python train.py --n_head=5 --norm="layernorm" --parallel_block=false --init="normal" --lr=0.00152 --lr_head=0.00559
MLP neurons of a small language model. Each row is named by its layer, matrix (up: input weights) and neuron, and shows model dimensions 32-159. Each number is 128 + 32 x the weight over its row's rms, rounded and kept within 0 to 255.
Before each neuron's rows, "fires on" lists the tokens most often at its 100 highest values on Wikipedia text that the model never trained on.

fires on: " used", " developed", " built", "ased", " called", " released"
L2.up309 [178  90 139 143 185 191 166 134 116 128 157 104 120 144 142 179 141 106  97 127 157 149 178 146 119  79  84  94 135  65 177 158 141  74 165 158 139 205 143  98 124  85 115  87 150  63 110 125 129  73 108 147 161 125 115 155 137 115  71 136 131 131 133 136 207 177 129 124 129 117  80 100 163  95 142 115 136  99 117 159 156 144 165 136 103  72 124 107  77  93  92 165 129 130 102 131  59  71 121 152  83  94 120 151 177 130 152 132 158 180 158 110 101 137 136  98  76  55 168 170 155  51  72 164 130  91 124  71]

fires on: "A", "E", "e", "em", "s"
L6.up283 [ 81 166 136 149 153 140 155  59 133 138 143 148 128 147  92 112 187 134 114 131  95  97 122 107 189 141 210 156 152 132 154 113 159 115 118 121  78 123 116  69 112 185  93 138 120 108  82 163 134 161 125 115 125  54 148 144 125  64 182 158  85 119  96 113 111 136 133 110  72 125 122 153 154 158 165 175 116 160 124 193 136 142 161 104 179  41  92  91 167 150 108  94 147 155 147 109 154 116 137 115 117  68 162  99 157 105 120  89 103 188 173 119 144 140 243  90 175 123 146  99 115 154 115 132 141 128 121 114]

fires on: " who", " but", "g", " —", " and"
L2.up36 [ 77  67 146 108 163 140 153 112 128 115 191 163  89 123 147 145 137 120 155 140 178 205  94 156 141  92 125 182 144 155  76 118  87 100  90 100 152 145 117  53 117 141 110 135  68 149 147 174 156 109 130 116 140 147 137 158 111 122 106 142 164 105 135 106  63  96 125 121  86 137 154 125 165  86 120 108 196 168  77 162 182 142  80 139 146 112  96 135 133 171 162  59 116 137 135 163  89 145  94 102 108 112  91 155 195 145 134 162 153 146 119 111 148 117 114 129  66 117 150 152 115 102 130 110 139 172  86 146]

fires on: " ", "ale", "ack", "ne", "air", "ensity"
L2.up350 [115 141 130  75 154  90 155  76 134 157  85 135 113 117 153 158  96  55 156 131 159  89 151  88 116 151 120 123 174 165 133 128 134 150 122  73 105  85  74  77 135 124  84 206 132 146 156 120 149 139 157 157 190  66 138  95 128 148 194  75 118 141 157 142  80 101 116  66  91 139 102 126 106 167 143 174 195 149 115  82 150  65  96 134 103 123 165 171  90 132 117 114 158  97 119  92 114 119 143 122 132 140 109 145 157 120 185 149  88 190 121 158 170 200  87  65 153 129 100 140 133 111 115 123 143  91 180 104]

fires on: "u", " qu", " ex", "iz", "enc", " Ex"
L6.up164 [118 150 136 111 157  95 169 102 181 115 113 129  92 151 177 141 125 169 105 155 185 126 164 132 188 105 174  81 122 122  81 116 129  90 108 193 107  99  30  68 117 128  90 139 179 130  46 164  62 192 130 130 111 126  67 141 142  86 101 132 139 151 130  72 124  48 119 139 118 110  99 137  89 169 149 125 104 129 127 147 114 125 128 197  93 112 122 161  72 132 134 144 124 154  96 161 138 219 115 118 154 158 139 144 143 125 126 168 113 102 161 178 139  86 150 143 118 105 109  91 102 154 127  91 137 147 144 147]

fires on: " W", " Sh", "em", " G", " S", " Mar"
L6.up129 [197  94 108 116 129  97 160 137 163  95  63 160 157 127 195  98 144 127  99 158  83 122  99 115 166 159 150 139 161  93 153 103 102 128 120 112 160 148 139 168 134 163  95 106 130 161 138 132 106 140 196 174 144  86  95 154 142 103 120 126 169 151 185 161 111 145 171 182 149 194 108 140 159 140 163 168 138 158 184 156 136 127 155 146 150 140 179 150 139 176 117 106 171 108 174 188 166 119 173 145 168 164 146 164 169  89 161 135 139 104 168 170 147 154 168 103 146 139 191 160 177 116 160 110  48  92 125 160]

fires on: " F", " G", " D", "3", "G"
L6.up113 [ 85 112 104 185 108 130  86 145 140  92  71 172 149 129 117  71 169 122 162 140  68 100 141 135 150 123 172 140 148 165 158 169 151 174 159 140 127 109 160  68 152 152 121 122 108 116 107 142 180 103 163 101 130 135 162 104 116 152  64 144 126  78  88  57  89 148 113 182 160 127  65 200 190 121 107 153 146  46 132 111 118 133  92 137 158 149  87 120 109 106 119 105 103 122 148 191 154 153 191 113 128 164  99 120 159  91 143 112 103 215 110 113 117 130 101 113 163 196  97 133 146 138  98 154 143 126 194 159]

fires on: " F", " D", " ", " P", " and", " &"
L2.up569 [117  97 155 108 140 116 124 137 102 154 124 114  96 149 104 142 152  95 168 133  67 120 127  66 122 135 162  80  89 101 133  97  63  75 231  80 129 132 109 139 217 181 130 132  96 121 107 101 156 188  81 122 114 199 129  94 100 122 195  70  89 154 164 126  70 128 142 124 145 130 101 129 149 186 150 141 165 113  84  92 114 152 115 103 110  79 121 123 129 151 181 139 148 101  86 141 135 150 119 130 189 128  98 155 152 115  48 123 132 142 109 173  98 130 128 145 172 189 145 108 125 113 101 120 132 140 149 111]

fires on: " was", "p", "amp", "un", "l", "ur"
L2.up514 [151 115 135 117 122 108  95 103 165  93  92 153  86 158 130 162 146 127 117 133  75 126 161  94 148 198 126 191 149 115 151 159  93 148 101  90  84 100 111 111 100 149  99 234 177 159 136  97 138 158 128 123 120 133 116 130 140  96 175 120 144 148 168  98 149 128  84 165 130 154 118 186 160 118  45 161 113 117 107 133 183 105  78  99 155 144 117 101 138 102  84 170 145 101  86 142 151 138  89 135 170  85  87 135  67 104 176 111 171 154 131 133 140 106 164 136 155 155  84 161 132 178 131  51 135 101  92  70]

fires on: "S", "iver", "ier", "ography", "le", "our"
L2.up226 [179  92 139 221 123  86 142 140 131  65 132  94 136 149 119 143 122 128 148  89 136 125 101 149 157 116  58 158 152 129 104 125 132 144 124 152 153 177 158 164 128 162 167 106 120  91 125 141 121 126 124 132 154 119  86 133 137 151 101 108 135  73 131  44 162  19 101 154 110 114 203 123 152 155 110 135 154 101 108 134  97 169  66 110 101 178 121 155 120 146  82 124 129 103 130 143 136 162 176 125 129 148 137 164 143 138 101 109  28 192 152 123 115 159 116 149 136  80 153 134 101 137 167 116 134 221 148 108]

fires on: ",", "8", "ely", "7", "'s"
L2.up165 [164  90 138  70 193 114  79 177 144 134 159  98  87 157 103 113 134 138  56  84 150 115 113 146 186 139  90 148 127 143 108 140 125 231 142 116 149 166 128 159 102 124 105 194 144 117  99 134  73 182 154 155 172  97 149  87 171 132 128  78 202 151 128 111  47 107 144  61 148 117 154 109 136 111 133 129 104  82 116 125 117 172  90 153 131 149 124  89 118 184 164 136  95  82  88 118 103 117 140 131 119 122 164 131 166 117 155 141 196  93  75  92 117 146  80 123 160 199 125 149 121 134 101 170 119 150 101 108]